MLP neurons of a small language model. Each row is named by its layer, matrix (down: output weights) and neuron, and shows model dimensions 112-239. Each number is 128 + 32 x the weight over its row's rms, rounded and kept within 0 to 255. Numbers have three digits each. A neuron's up and down rows have the sign that makes its largest values positive.
After each neuron's rows, "fires before" lists the tokens most often just after its 100 highest values on Wikipedia text that the model never trained on. A number after a token or word is its count.

L3.down304:099076108115152061141131113119191139149080107120185152169200141119175157116109152123130099151147077092192118151167161121135114101102084150096094143126132187112132111098106143090198103065170120145101129170155099131114146120144168189119150077129108130112129123156173121148130106120088163152115130086093149180142151146169139102114172161119088160124175079133067132139128093134145057143093
fires before: "," 44, "omin" 10, "ounced" 4, " that" 4

L2.down32:134152074100196111128118117143095185162108107126141112162110126144146072096146128156072091148161155130169180175110131117038115106178197136093146104087137201095134143140129122111155147141091121149167132170129116038131071179130175084078137133184111150111191129131116141131136124101108138122090160064147133151168115084113083144122056131115108168131201146150140139092123113142081113137158
fires before: "-" 36, " " 21, "|" 11, "," 5

L2.down174:163177124148076122130143162206134126195154113157186141145146155131139183150151131130125140144146184088105114133166102146115110161082137143100138163083133196107149209156111137071144118121122120144076146120125127170106104101122093151188067171100135124109160106127137077200162191077123119109138156169121085157130081183140179138130101120145114153171102069145107081154098137115115144108128
fires before: "-" 97

L3.down17:182069109116131116175110104133208141084084141079167104159145064066131172074148094096099201094145134114103119151164119142092150142156148122123162108128109085114091103163124102121127148120145145098123078181091064161138135099118136148131105128157117121176110112189071123144138098066084125093127174123152104137120168154156152112142196069120155114057103183121100162127148148166187117115129
fires before: "|" 34, "|---|---" 10, " T" 4, "-" 4, "|\n" 4

L7.down85:175140157129120100090165167112153158111119081146087140136106087184142183117160130157192172137181128122130139112110059137143170090117040170119118106181112109153123149081147138081146146139173093117164121118125195105127152153129166206096095109117115148129137132168149093104176069153153116127111125130127181168168128203138195180117119075101142169099089121111144141206099139133124131063142
fires before: "." 15, " m" 11, " ft" 9, ")" 9, " km" 7

L7.down182:099152145132117159128111157136058141132126103162115145067121120128127159168117131165141123148092117087137103161149111071146078148093142195175108133087144095140113123093105141179125120159067074170103204159091143109088144076062102101166152154150064163142179048169129111133118188111177154128128122101120148189076092165150097138102167172103151123137162174119132128130109173078106086157156
fires before: " |" 54, "–" 17, " (" 10, ":" 5, " election" 4

L2.down318:123219144185142125144163246131080139096175119095194179079117139169110046140095104134144118136196067156154097093110130071086140091137099182120112130126109165115108128152112126149114177162087076107180187090124112111082124103171147146196131131082074098119097122090098085152144103149140159150132079117080098110181111142186111138145116093134141127097113150156107161096127134111125157110109
fires before: " " 61, " ." 8, "0" 6, "ed" 4

L5.down181:149085070114167103126116129126131176170089129172124117137230192110096083120100131094114132127169097137122130116079108083146097051114149141105105059106199134145078138138128125150134131105139103041119146171129113129088135137124098126121144157084108181159124118177110128107174138113117170110121111106121112065239111164079131137168138085157146101147099126144128178135088149150151158077144
fires before: "ation" 22, "ated" 15, "onom" 8, "ate" 6, "al" 5, "ip" 5

L2.down167:140132210111122093057111164190146161197145159110075107141102073149138113084128128096106118063109096119132134189119110104101185133080091118107104117110176099117180125160136082157147140132144186142120130087164114127159131127134093159113160129109100132119150125101164085125118142086151108152102156163169089109134111127167129147157122108135081075179135113148126203147075193106145148153159
fires before: "19" 14, "born" 13, "20" 9, "D" 8, "C" 8, "E" 7

L5.down158:158149095132084122150076115165158132149112166127112106116122104152140132107130158091113083152126087157133131182095141118088080151086169153136120138130157164166114103166083150089123057082119106116107174151127069164133179148187141137151110092151131134108124157149181065141136168171000139166100066065130137125121084147102125174164148158068095102141143088127183227071079085110118110118095
fires before: " |" 24, "a" 10, "lected" 7, "e" 6, "ven" 6, "as" 5

L7.down301:124157157113112122117102132103125135132134135182170141170184192114158123071101177167095183096163100130149167090101079074117142199118106069065101073143112172114123148161110146152136089112103226123117193040117125213083179162072154130120121133109110196182185115133086121129125080143103127134057128157120119130136118145099154120115146070095122156105183180147103099157129134118079099139125
fires before: " |" 30, "%" 21, " |\n" 14, ";" 6, "0" 5

L2.down263:061118128189198144066083140164104174137108116171083121123103160159151135051090146115129085127178191140159187146163121157105119130124144082110073111123109125106135109150119126121111120161163101168138184126188118137087206165157129175051175103133132138130098121128107074124154097126105200085175151111098068127152115097154120097093166161096129150136137141109099158128148076143103137152109
fires before: "-" 99

L5.down32:126135120130141094129137173187208046070117187139151159161162112118141149106155135119136155147137077093169121078139164110124115115114096152174118122162133115082146131139149128107072189053179149114105204116098057126168158065109139158198150134117068151145083156113130098112131124145110127102099153141101144112110137149138121091118160136111089072126152102124037133122090142132100117136127
fires before: "id" 15, "otes" 13, "ol" 9, "en" 7, "ic" 6, "ents" 5

L3.down281:172133107087094076146089081179081121126135140160170095064123118080124101143130193119119051197144130105104141110088133108086131143183143164097090135128091052147177194072140144109143149106121129103137125191152164149098161081081131186114137181198135130155168129121061130075130111134142145108141090130120100114148111169126095159127112158123189105141082119177086106136152144170108123144106
fires before: "-" 66, "|" 16

L5.down301:147132137138174175145127182103127129093120098151154122139115130201099116096156114137129118103110132104099082097092168137174103165130080137128139166102194160134101127113188071124166134089135141130094146154123131129124166115074137118154140097082161177145128103133123095117116134174126193091108076105150124149087122118162146126145125159190112189198176087139148083118178171119094099149200
fires before: " |" 33, "otes" 12, "%" 9

L7.down248:184120099157098110157194165097107142145081098171111096123120136167131107070115180120144115104136156107175120151076118134107130101156157121124096059121105133145132139159092172167113128162175080159114089107136145124107154148225133168062157110135102081089117166099089083103091135066099200170104097106179119122089120129088130158121098102117171092120123137076148139157092074119133087081120
fires before: ")\n" 23, "-" 18, " in" 5, " c" 5

L3.down185:083195076122141097141110143162108165119117134093132124149178113093160070095097144139108056136122114136088167174140116137140180149155079159171120158131118105186149160134184100177184178071152097148092115167141102113137152096201092109131152135118157116200120124140149082174126137119139182121086097136161134154133155137149123139147161193158172181102137170132149129141086098135090076063142
fires before: " |" 32, " |\n" 9, "up" 5, "ul" 4

L2.down8:116078081187096145123092130108095145066086122089105112091135132103137151129159090125103154164133136096112127136107105163118140179102057127178132104142135144105158154140177103113169147164094082168158119125171164186199120092135168132151128165091081103109141190118169143151113115144130136066102117166113128106136106134052144159141147083143115149182152117177162154150104141092104107130135
fires before: "ures" 11, "ure" 11, "ured" 10, "uring" 6, " been" 6, "-" 6

L3.down174:111116171197162160112121128158152131135147157115133104121112159153100082132125156093165135111105098099105093188084154048181160067123112104112190156129129170103057129176109137100077090069093122065102126138180176158184149134151063131141121111110121114085161097154118111104171096139162108166053089125142148169072142157143062110188127146136126105151170099105132153110172120132137141152151
fires before: " |" 18, " place" 16, "ough" 10, "n" 8

L3.down201:196116090091086112119097122150091157074118079149160162167108187112088116195087128135163138139136129120097097133060163141120195161089171146137147163148116122142112162077085133145158098087130176113121156066082116139086138179143108129158178131116132084124118103121093147106076097114158134124091113149076094146115100091178168137101144133100123118151097095141090099122185186121151119128102
fires before: "-" 37, "s" 6, "a" 6, "i" 5

L7.down228:129199170151167110157178170118097087120161098116105139138087104163130132154146124106174084117208112154172121112139169138075113125120158121126128109209147080151155162159176116106145165127112131125090114180118135100102106109061141190129081171173155076130106088119103186221114148149082190116127027082156108120176134147152115110153107087112154154172111124132148178121138114136123146167129
fires before: "}" 19, "-" 14, "." 13, "se" 5

L3.down229:055124128150114160121177058180100129183159104108119106129125054115103171152146091125112139112130125207073172141107085176126103120137128163112160136157143137131130104140085098155123098114087065106173131137122077121133160067131171173111168128139132123137100151116136152195115108180089123071134072145111128165117099173106126160140145205084113123191107124147114093097107176118103106119076
fires before: "a" 18, "as" 17, "is" 10, "an" 6, "z" 6, "i" 4

L5.down9:093116121188156141124126058098149093134148082165123094167090128104137064131120155188149091074128117045189074140125087116141137178057090141114136095184149102096110164115153054122087126115129086152134155092194124156080130116160137101136185078137092137191111177111135166057146153184114114151144162099107136124157137165125157184124134084135160147136154157124108115167174101128167117105153
fires before: "|" 23, "===" 21, "==" 10, "20" 8, "-" 6, "====" 4

L2.down280:153100143123161099124163167085076108116115120121120161074151132080120119172154118150163158177160065139119112069093144103088063116106109146160144110138141113119125183134165136074113143129081127098162157158104081128129069151107133123147120140135106171130133142169095149091147129131113117103107054165124166163112106197134165198149113173122106135088108134184125214154104123166114172144079
fires before: "ations" 11, "ation" 9, "ated" 9, "ator" 9, "ican" 8, "ational" 8

L3.down75:156095147141118144131185197036107104134113110165116127114115139178141110189110121167124155134084095105122116094160184094174145110109111064094154115153122076149130122123142139119131127128154118104151125126167098137115084157069081161098192154107184080191114139151106154150122161160072156165145118117064140065161152111034114082107138064199098150168107142123139097112114089097102085117128
fires before: "-" 21, "," 15, ")," 8, ")" 7, "–" 7, ")\n\n" 6

L2.down284:111141134154160147153079117066122132111128127134088156110107116084132150127106107055151108072152133100182189108051145125072115077062116116094062115152154087119179133192117062158148126133086144123156149107169128148066138109161128216138119177085107089117084136156143186121154082201135188122140085090086148146134098139170131080122094062147126119134089100110153133108147114181112147126209
fires before: "m" 19, "b" 10, "-" 9, "se" 6, "st" 5, "d" 4

L5.down300:144104073117129187192106131143120105152130078115098139179136132154100102094124070084100112098103151120134129087135123090139089123163117077151148087099149163157122124136122070140118132125124192136123114135094095160124167125077179088109202108032088114097111151143146111160156113073133157161141106146173097098092178150166118105140092077138154100115166115129080148084102122116115171170137
fires before: "2" 15, "D" 9, "E" 8, "S" 7, "re" 7, "I" 5

L2.down77:062144118136177155146124153115172105151099054135153147178132151143095074145061099181172148123121120164131077122122128098106141179157168190115134160086136157150128089172156145133170171093175106138136119169149155102091114157171114136127158155159105121101136156140125114130069154135116108127159179111163147149095156118139143167129152123162065102106171142148101217118135092163154114130134
fires before: "2" 24, "-" 24, "1" 6, "R" 5, " •" 4, ":" 4

L3.down70:133169042115111097126111150101066140088132170155077087134059127140155119105164150153101117141095128108155156129124105060103131136142072161144163136113093120121111129138168116142079123137093071173107126112125138137136100125094157130097151153167116127136100167100171175153109113090189191132199131093103097176090084144081121143122126088093137196094083089095187128184103125130142117171143
fires before: "-" 18, "ode" 14, "=" 9, " U" 9, "T" 6

L3.down286:161159155133128127110246124104145162145158156086114123129171098077088123184080172113141097114133146115121126060107087098166163149111099106130067101123121097115144130070145088096115111119137097166125124057155153185119215095160123150095138167053131159155173128124124166107108090168140137132108112084092156164162107135144117098163138102116107191117179142152132137170116092158067147180183
fires before: "-" 83, ")." 7

L3.down59:202118161130105139122094158115187208111142094126192166088110147158127106117086162070142138108087102106095061144082114168110154109129209146101061195125118147132124079144134084105136141127138106134137127144157137097132071186091138131109083119139046117096156176091152110125183117172152115151111145102122142101101158132188115158110088126176171110080069143168102135139148122109118130112126
fires before: "|" 83, ":" 8

L5.down159:164145156129125093116097119131149141116106094117098110112188120129167180101142084156131145105129184114151139124125131070128117134171146087105128119235133117161156147092110185105191168119151118140150158121101142153139162110118144130170096116105141127137145176123137074076187121127205097087136175136138138127127113143215086158156118163107133108166152164115174061207199067120080083069104
fires before: "%" 38, " |" 28, " |\n" 10, "." 4

L2.down134:053100141124134175145160109113178139163162154083139102110099113110118167148165118108085187133154153151199115108115176159101129088131159147101121104124113099113120081133158139072175148075110209081084166150087130071162110200193113162077180063110114126157073150136158096147150135185152122166140072105114138119118136106187128057152147126158124147096184139157099104103111145143126161157139
fires before: "-" 42, "|" 25

L5.down94:132131118151133131180160169170122191114101111117082152205143128140128161137089181122096152160134132097117084125144100173145171144135088130167130117143119125081104128097109115126144094146129143144143104072052141065141120115148115083170159186164144122140173097129113156205150122158163108103135118078106174148081117111098197153092098103123145227167100170090154078098120125063147117097123
fires before: " |" 26, "." 8, "–" 8, ":" 6, "ure" 4, "|" 4

L2.down264:125118130146156176138152171094141115126103107101115119178124127110130092125151116093128138114148154101116108122147167159082117188166122125152066099125131144176140171072112128121105129104109114112175166115210106139146163153098142127098129121114173153102111079122150148192142159118176163143144148090097123079141126180120092114152040164120170121141048130137130155184143109085175152100072
fires before: "-" 38, "f" 8, "T" 7, "s" 6, " a" 4

L5.down268:190136132131152118069125076103120129133164206164119126139173164091135105176090063148120132133125133084107162173150109069099092171140139125164121165097173144123105110077134133187171152134119114116131161102173117102139119107146143174190091154066113178113112124122150130149118140132142130150093088107143112091116126119147108176108079119146092116090080138157067145124127154118125081202096
fires before: "19" 19, "18" 14, "17" 6, "15" 5, "11" 5, "20" 5

L3.down193:163095136142116147159114086156106109120139132095177081144163104085087055119076130171160139092168071147162157205099157156109149132134139139111096146174212143124131149136093076128109158099123187132050121144143043136129155093101145110111055086102093108163100100165143105093179106233103125126122139138124175091036161125118066148078142187123158233164108158128104082154136123146145136108104
fires before: " |" 33, "–" 8, " |\n" 8, ")" 7

L3.down158:090155106105147139138134117127130074091082100145122150151153156165110111131211129128101116145127097119134087145119121073210154160084096135104063098098100124108143144108125139110165124111089144141137126116042158117125158167152200095134164063146139086134092151109123111092152123161125109136152144120096055072086107096086115134158169119126175114153117183108156141113192108112188157077134
fires before: "e" 21, "es" 19, "ment" 8, "ig" 7

L5.down234:137162102086095159107132097150123112187181073138142154083090132114110114097143083163164126131167115110180172137167134167150152140112139125114085135082091210113116122134178082143102092063113120158152174133183112064136168155117121117060120128101131131114152116180123135108099143182123145084143115108097152138166126140076161116169127197136129158099181064052085099145179200110120107141151
fires before: "=" 23, "|" 22, "|---|---|---|---" 22, ":" 16

L2.down37:093129105060154158086154179133099126144078106117119110096134189032123134094153073138093162148162115169115188169158162111153143154144119092121120072138079180119106086123119170140132196113103101131167114184109087150071179055152182098152142090173123090163172079105081123109114104138121098133089184113176177076142096149108205105176138072140165086068151131112159167118096134164145136143155
fires before: " |" 25, "iber" 7, "in" 7, "%" 6, " |\n" 4, "ion" 4

L3.down216:159174094139067076106166178131090168172140136125115090146164099105143120127072139082109099114111125138070074168116162119138133164093083081129088118146140123130117095110158133179070121135164105115108073140166131122120117133138119138148183081127128149087133134099177167162182205124066149156199146130107084117186185111092172090120103157097166124125098094135170081180150113161116072082157
fires before: "," 23, ")" 18, ")," 15, ")\n\n" 7, " " 7, ")." 5

L5.down1:115151104103079083113163186143131142188160109081120109103121189139159099088160174121152101104142137130074090141118134169132143142108145133127155119059132109136118140166142091128185140149101121096077107177091081154137127103072087167150113190120101102153136056118144161066090170183126118150183136105172142177110056130146129072089143095109089134090090155163247137172095147127104168136135
fires before: " (" 46, " |" 4, " a" 4, " an" 4, "." 4

L2.down15:139135140121129101125122121157206166126100208104160078125127114027113118088112138140159100103118098098132135090118139118054155144179062128120150121144099153153126133124087147183108111083086105154144141152081093089199086118138158139175183114122152079135131144153175121149172156068189093127152151103146113101121111109138130150083155110100162096051064134140099122129077141115167124154169
fires before: " (" 22, ")\n" 13, ")\n\n" 7, "ode" 6, "I" 5, ")" 5

L3.down44:110139113127100130123186107122135099112102130155070110120108122116105132167173189125116172173127124168131115126062118152132117143093114117158183180127051137153171080135102109122104104135096104069169197131114102101121136080106117167136108141071159067137151142144140121160111117068136063174130099173192128142170122131077112163156130145123104133081162184186175146103145068143096192208118
fires before: " (" 21, "ite" 8, ")\n" 6, "ors" 6, ":" 5, "c" 5

L2.down124:136170126140132134079198133170182157104172104165149151179138155147151108120122093195134153125156090087126132137109165186135073163091110122154115149144087130141163110143114129130114124111165121093112146138126137111120129160135107137089198171077135141166109143074132085102140108093106120155122135132125147059176120136101104160073170189138115054169139112102152093135133109180130138139188
fires before: "-" 30, "g" 10, "le" 6, "T" 6

L2.down31:089201098142132125110126160064100104117205101120092144071138102117127164147191128079127142079112178134092133149117094062145139145163116100151064153179157063117101109167076192129110159060157141083206167052187132119123107139198087142144096164135103118111132059102110122113138098120115115143149122120138096116094160052147091126098152124172129141132110115150138176133088103161187167060154
fires before: "p" 15, "-" 13, "T" 12, " feat" 6, "pt" 5

L3.down210:158189216130105105088163126112097073069145132088160138165140156104107125101155155079142145126103079054087059168121075199139155109091124125120136105132109145139088140119056166119136158127119145201044101111171158087112096124128172142131133089129122136148114153186103073141149115133113161097127107144125161148102137098167088145109115144146083108139172129163115098142149081117138122110133
fires before: "," 47, ")" 6